Weights of a small GPT-style language model, trained from scratch on English Wikipedia.
Architecture: learned positions, biases, tied embeddings.
MLP neurons of a small language model. Each row is named by its layer, matrix (up: input weights; down: output weights) and neuron, and shows model dimensions 32-287. Each number is 128 + 24 x the weight over its row's rms, rounded and kept within 0 to 255. Numbers have three digits each.
After each neuron's rows, "fires on" lists the tokens most often at its 100 highest values on Wikipedia text that the model never trained on; "fires in" lists the words (lower case) most often at its 100 highest values on Wikipedia text that the model never trained on. A number after a token or word is its count.

L5.up290:167154118134067121112134149122110111120112157101190141106163089120135125119114119141130157151121141131153122129126123090078133149078082141155173126150127142105170149123107116118145170117130158136125156191106106133106115150136171140103137124106080126150115162107129102114163125127104111083131048124109108137135128114133158119132158135123114125163157099154134136139077136129112118093135121155112095119129101114141152130177097089116132169061153167095137160102088115123162139138119127125122141125089125170140151151122133109150126133172155122132091106135119117165106110123118125140100118155161143145135125126142078114113084127173190088093138124130146136114145142142054139138123109166137166169127137122071123156094126125159141135143136138110133078119125097147140122105126128
L5.down290:131111156162070134124121096118150097115130131131171144115117133114093117128110148140167131143103141155147124113139140082101098092089132153164173144148137160121116140129108143158151131151096170112133136107114089144110154163156139133140129111132138092153077154102144125100123137119161160098081069152102131135168161114114127107127139141159127108149138108168150122152117134115140124136127115117110138141136108106126129115193083134149144133050150115100155170090131115104149149111103170139137118095104166157151153151091125117154133120158122169124110118112113149097093171139115099145139083134146151105120100108107116119121092102158145092149182136121127095075147107111071122142112103089136115157120141151105136144114095123152145101139140153116134104107109144146140143118130153
fires on: " years" 48, " Year" 11, "ough" 6, " year" 6, "asons" 5, " War" 4
fires in: "years" 51, "year" 17, "seasons" 4

L6.up695:108142103087148114159166096128152128121114106133132172085136119081092146118120124159160114132149081147148111134098132125096125075159125163122056132160121075130092155132148125135107129088128134152161126117139121098087096131125124059157128128114138141145122135117112120118116096141133115123142109114141149152090153097142141126153123136136135119124137142119086103124112141098105183141153083157102160130135128125112191136087155110092107125152147152142106129151156124115116101167127144049129068142158143162170124155123141144142135150158124087169126182147128143099130146132165167153101147132089138109133125155158129138117128155101153128088095101119092179148131165154156139120131099148190158123089082123103114101133147128122138119066136170104120152137111167103135089142154126
L6.down695:103141093110127152148105168115109120163152124127149153146132090114145148133113121128129167106155130130138148142136161121103088099113130122155163119106121108166114143126052138116142115114090144111140114097121145143127144141124143123130121141111126127129132089168122145112132146134151109131147153149090140130046125126127123086159092106133061108095177117092170095119104175103111130156131144116107161158126121110133115094136111123086107119136130145156162160113122151136173124133096146106155109107155128124127153113121162141115130126117111124158132125174110096114131100160138155087131133129088133106079134109173135149159154137097147167106153142069148167132098080127123131082087109154145187102133117127094158152124119141099113103141148128130166140130130151097146116159168109
fires on: " when" 40, " while" 26, " against" 8, " Alex" 5, " When" 4
fires in: "when" 44, "while" 29, "against" 8

L15.up242:166080125132136086136106110148094083126100130113126133136160135093131118165178182184162137125107153167120141162087152133152156105141177149117126147119096100161133101127087124123153193159113116113107120134118155118093130149118148126115124138131166127112126098115116102115172130128118155101166142107141135110087093169151112100129139093116132121110135169127134136122136109144175133149137122102077160116166112081139126149137184138126139107108152063099138093127112105143109149147156118145108140139140126143095124142118121109101147116185176130120151138108180116126094139068167122153090140136174141112130117096100118158152075138104093144096121112115114181176113158105114131115177138101117124146135114117144113090082138153124124157149132114137110123127141123156138123108125110
L15.down242:128123088148146121102137117116099116159133113161145107079106111131126177120067153119120159129125147136084113152110133123128115137110135115153151128166131133132145115156051134122134137125131139131125128146092084183173108101119113122091126123144081147162138133142157121151128111168143123105118138122161114159158150098138111138109145117121128119155115088131105102132132136104088146140128138158123100155100150146140111101143143152142169132124054149119123114120103111152166148093085127179116122109124140145134114155141124169091154100138077104084141084148121151170117124126155143130155153109103116116130130127106144120119153146124119139178149155165143108143150114114133081153109161140148132154129111155111122110083121164104152101109126128166133100103073120147106133144130167
fires on: " of" 22, " not" 13, " to" 13, " than" 11, " and" 7, "er" 5
fires in: "of" 22, "not" 13, "to" 12, "than" 11, "and" 7

L6.up726:120129159103114148120099112139110129105159106171115150129123099121143112105108129098150148105167101149124193171104106146139125154159125127123111127120147134137067128140120125131152129129146083157151124099132117182134137152158157125130153095137088142100107097131135160074120134115122082116142143149093114143139123114142069126136155149085133114119103102132114113165128126110145143130124118101131143124163104127158111109135127144122110086115169133095136109182128119117159123102095162114161181117075078179158127121115135115155148159141104135168074129101148135131140120093113149118124122124133085126105162103125148158084124134114128114160138087155142153131169103156108130133157114122099085115123165139153131159163153159089148122151111099101120150118088143121129139175175151
L6.down726:095115062189135155156113127099120152143099157128102120153126185131148144109106150121152132080118138103143155144132120123123112165101152134138125128122133125124138116142142123104116104139134156199135089104150140174140138162100129108107152123142130105117132117129145113133081110114070140110077160128170149132159151145122145119151117120119092110140127117123137128131147102163142142110084122111133119142117123112133074130113088128133144126142123095072144119170158157077204112142133130139119114125107132086160139114146096145125112131113118158132116129100105102092129131124176131117085103120089140144097131126133130154089151145131110163149111157090139121135154147087142120154110117153160110163115151132161128123163154103063155140108113152108102110148134116105139077141188152
fires on: " group" 19, " area" 16, " region" 10, " order" 8, " team" 7, " line" 6
fires in: "group" 20, "area" 16, "region" 10, "order" 8, "team" 7, "line" 6

L5.up1105:147106112154146087110095100142148117147106169111160127082141164159133112136091127097108127124145121134134101106123129167117111129131097123130136120114135074094128137159144138120136140144139130097134117145132134120140176160164141115143160109149108117186098102125082159148151138124102122100109149103125110118156079112149138122118167124123135145116093100057151145171128117110134148172133163129114080104119126112142066129108171133120149190128148094171126089158173112122170139153101158074107133146122135151096101145167115146119100120137096077130129118140125137108076088127113095127154109156147149107138093122084101122144087113112101153144119101092120135084183118138114082148136144120161117127107144141095163205156128137115138140129104152168129106173131119136114150148104135
L5.down1105:125161091147132145192117148130115108099141126157136134086101153139112123137173135114090168122122137150106127140106118106086110134148129159133132101138140137152100149080142081164133116125145124165169130126075122139135121146108082126139088084144128101121158099141225120127135140118148113099131129145109165168149100101107095127160100120141153100150166109118125082119123155166110125101115095126122125148125107147143112175129177127166130116135108144139121142092136100131166187130113147130140123122116122067161126121159146124136127113133103156125154149047118117116148167128138134106125094164101086114096131133136081113145135166112132122118144105099086121137134129135117139117111094136137119157151115121154104125137120176152116152139099186097129104121160126119155132100123128
fires on: " her" 36, " his" 19, " its" 14, " le" 6, " elected" 5, " la" 4
fires in: "her" 31, "his" 19, "its" 12, "elected" 5, "la" 4

L6.up8:150178166122139133113124140150092138163136125160140124095125120119079145103094078121167141084103145140146149120105131180140165147123104143126143125125095140136139144148123113115114126128157126158105108111142168094089154136135132182086123098143133161152085145161111095096105149148122108149189089078144139147141113124192139091155116137113164119096133156093123131148157100119121131124133105149132102110120152130059114128119154103110115113091123102122127164129137122137100090132121135156151139102137075140067108122175122132148135160097158081138156171146133132159112122125132151101096146093141139107099083166114121138156127138096116119163125093120088127140124111165116173156125188098131120141169127104121150128101152089133151112110149124130130142169099089147124097137143141
L6.down8:133112140137114119090115132109126152143138090121126154089129105101073134137128086111118164100131138147184120119128158160127127122126102157071115124122161162135113126152140147116077122140119124136089122130130118140083128137168158116102090114149113111150129121118116104159115144134102152087157098148137112147136098155156133097158109135093139123119140167132110147095094078165158172128160147124112091134139134166096128159111121112090089138123133142109073153122123127158108166137136130192119102099135094140095109123177120153144163136116168124131113174138169151117088119131166103138119134118154100118097090116130146156178149101122138134151109097108142108140141158132139115121108165123139119132176095142145133131113134138173131147113177158144152121144086089130125110167166125
fires on: " was" 84, " were" 6, " name" 4
fires in: "was" 83, "were" 6, "name" 4

L6.up1049:085167124093123115170129126137131180113139116101141106140101133125111129131119140144131118122102173118165110087099141099113101089160120127176157131135109118122102156115110142109103154111114120091127159135127128150118156158148142105142155151126142134112168122117097111109121151108127115157179134130116105118086125117121098157170096134131108106150172125167109136106128151088156094120116142126145096114095096132096158110158047104104182085125165146139103124106114132120128102104103142160123150120122122139131126143137179160135125126165184133160100159140098158104137109140140090118124149168128108152134141132156153120163152123133111140114154127120102119116129120089098090165162125157133132096097166163136172162081134099135079166094153144134128117093147138126110070119117099
L6.down1049:110137131149118126148153133130099159094177170118129128086127141127142114125122137121115130105086155104134151127146139106099149111121104124134157140136073126136116105104138150115118129147110111083096136136097106143110088148139140122092126095131094143112141101126109074116116142114140150109139153115092120119064123098180130141166127106132117097101161159155155091108109149135143116140193115114127089123139110140097154133107097098118146104187142139141134099118130146126140090152118068142148147100138131146125120091134144159177186145115142127190141106140158161140151127139131109113140146157129074139107143144167108130093092187113128113164154138112084102145143139096131086135155111134145133087138120174111153186106135176169131133143101159119154162105141132151136130122129129
fires on: " However" 14, " when" 13, " When" 9, "ough" 8, "ived" 8
fires in: "when" 25, "however" 15, "after" 9, "while" 8, "if" 5

L6.up494:141130130092139093117102138113065130151077124170110146136126133165141130144093132083175164123099116128116134146078129138178145121176140124153119154155123082120138137098120101114102101150108123121185120143131079154136087130134154090081108110102142107174161148129140169097097096156136143126150109117121137141189148145123146120138118104065107160115142169119136140147134112101146126110178133111132169086152117146092126099132150111145157129111108136133136114205136153131148126118096124116092122120112120154144128144127142137142131121145131173120110109149133127146115045074128155128089070111102127126132174154103121121105156107135134153131126136110095113108147130116073142106123093171120147121100121117125104177136150121121128177165119182104146085111121121139097122131119131
L6.down494:140089130139130145117094137135128128162159101143113142139138114112128144133084120096143143147116122094125107124107119061142132107075103115138137116170119142141128111107118116147102107145116115109099154136111165158104130181143103171114171103127126117192132129138106106132107152139125138126103153128144128097147142110148139161128121119145122100110111177132162187107151122157150153109085123106099130122139130124114135107135159129138186129122161129138120161155136116186132162104137100108142119141126133128151111137168151118083170083120122139124095137136082182100101146147113117162129116132134119161124117110091127112147098143099141129157094118108096123116155127164120152090147126190135123097121098091121123156141171125162176124115121141129138136177127129124079104188164134
fires on: " season" 46, " att" 17, " Att" 5, "year" 5, " years" 5, " record" 4
fires in: "season" 47, "year" 8, "attorney" 5, "years" 5, "attendance" 4

L12.up1215:120119141117127115115161135101142118095162180121162101134138100069130138150158118130134137128133114105157131114117133108078118120109113121137144145117114159184108086116115067131099119113129156141199144133115133143094104105158177137129105096108118134132139126140115135139172136133083088091136113147134142138127141150114135163118121139135139135095131132171134127164123129088125151155131143108148139081111098139125145144107140087138161074168142132145135165123147152120115144159158086089128113113142140134158147113136113149129123153168123112120145142138068109118182149122136142126130165104094122133140123094109115123166162138168138161136103190127160136129137133159126139147117134134146129117103088144138111151123097177082120151110173138105130074157119129163142133188126132
L12.down1215:099106080145114125085112145142118162091130124129135120125133106162118158134124092153116162077136114110141148121141134116135104126122164126112122113123139120161092115125171153150128102151138122137132147124142115161137120103160131141149126149128148142151163138175124129110133121128135152124125112146106081131132132122107069141129153136132117085103112114152147185089127114221132094168130173138157143099129064121114160139121119116128108098136131124093112132107105082130109134129108087140137098123139164105156104126101162140141085099110118174090145112104151134132123176168128130113138127133130125161096144109134146090134089121135127063127143098164113121122134166146149147114163121097130154128139164110120128061168130157134122098169122134178095156137133119118116147136131096
fires on: " year" 14, " January" 11, "at" 10, " years" 9, " way" 8, " day" 6
fires in: "year" 15, "january" 11, "years" 10, "way" 8, "day" 6, "1992" 6

L5.up1014:110147133138141087081126122105097097187169100136134143127167100146104135146146132134160140147113128136095085143127156113140112140143140153120122147161145193131129117129110119161133147155111128160164136160150145107138154125141125100125140127114139175161155123145104116096123131112110136194121137084103111114152129149134131103089121116117101113167128157148125118113094121093104107119130125153128133102126144106141150128114143141140134099092152114130135117152134141067103115095074150137121114143119086170107119077163100106119171169140100137138158128146092135172116180113183094114078120113120141081155111143118179106116114090138122104147093090104116095098153124122090150096124121137102136136100085134073135136128113140111125118117112122122141135102134169088129074171123151
L5.down1014:122114149168140153134140101096179098143129157115116125159122120101104136154174111107155135118158148129161128094110112102088134130102147122133089115113133139096142135171101143124163125165135165165099168102143181135113091142108132155156084120150136133126162082115125138120135127124132098115130146129103111105141168110129132094124106121138157099142153146131158141115131078119116109164118160117137103077118157136109149147138150160113119142105114146084133149146149117097140149087080089125114133101101112088104159151156110167163131143116097131171148112167118160131104145176140127144082168134123124136101085155125116161145133126118121151118135099088112135125175106111093146143134134121122087152151091128063120127124106161105160149128121116103133123117119145121120143101117127
fires on: " was" 30, " were" 23, " Bar" 9, " took" 8, "ury" 6
fires in: "was" 30, "were" 23, "took" 8, "are" 5, "is" 5, "london" 4

L5.up265:101121105071144123129108133142106107164126138155147110110126087136130096115142198141180132119117166134172111125127129117114126118120133092171149135177094143137119115096088132093144165093177202114133138104126118134140116157153144109126142130147128103120117124150110155131128159124154133149133108069088114128136138132149070094142088126081120171144141104095142151142130111129145163099161107133133110165126135114142111103130124101107104148095102171115108088118183122132127105104082113129147130118161108168123114173100131155136141130128109126166145137097133137108109102134135163138111124122127113160128133132136124114135107160103111097121073161124138178128147106140124141122131133146199099121081112120174096169130144134123120163168135141145136130134127108123111134110119134
L5.down265:083175130147085136105087114152108138111141158115134150110142126107186091122116144144108141140107119136166116108109128078105140104141129116114153170133119134124112139135113154100123128104119126159173118126115103141114117135188123153153150151090122118082107167114097115132117150144135162116112115133103159157126135132115126077133148110160158107150104099127093124108140118141106163173120139120149120124103132138130102137102128129109138124105118131147103126165136094140143121134104109152162089147193105149112060105119147161132130106130134163136115099132074142147107107124137176113129118111110097134126117140147153122103180131136133061145105148168164137110102126117144110125131098168105076120081113110123149144144164180110100172137144149141132092170115130148141105149107139
fires on: " when" 20, " where" 12, " while" 11, " When" 9, " whe" 7, " ro" 7
fires in: "when" 29, "where" 12, "while" 11, "years" 4, "wheel" 4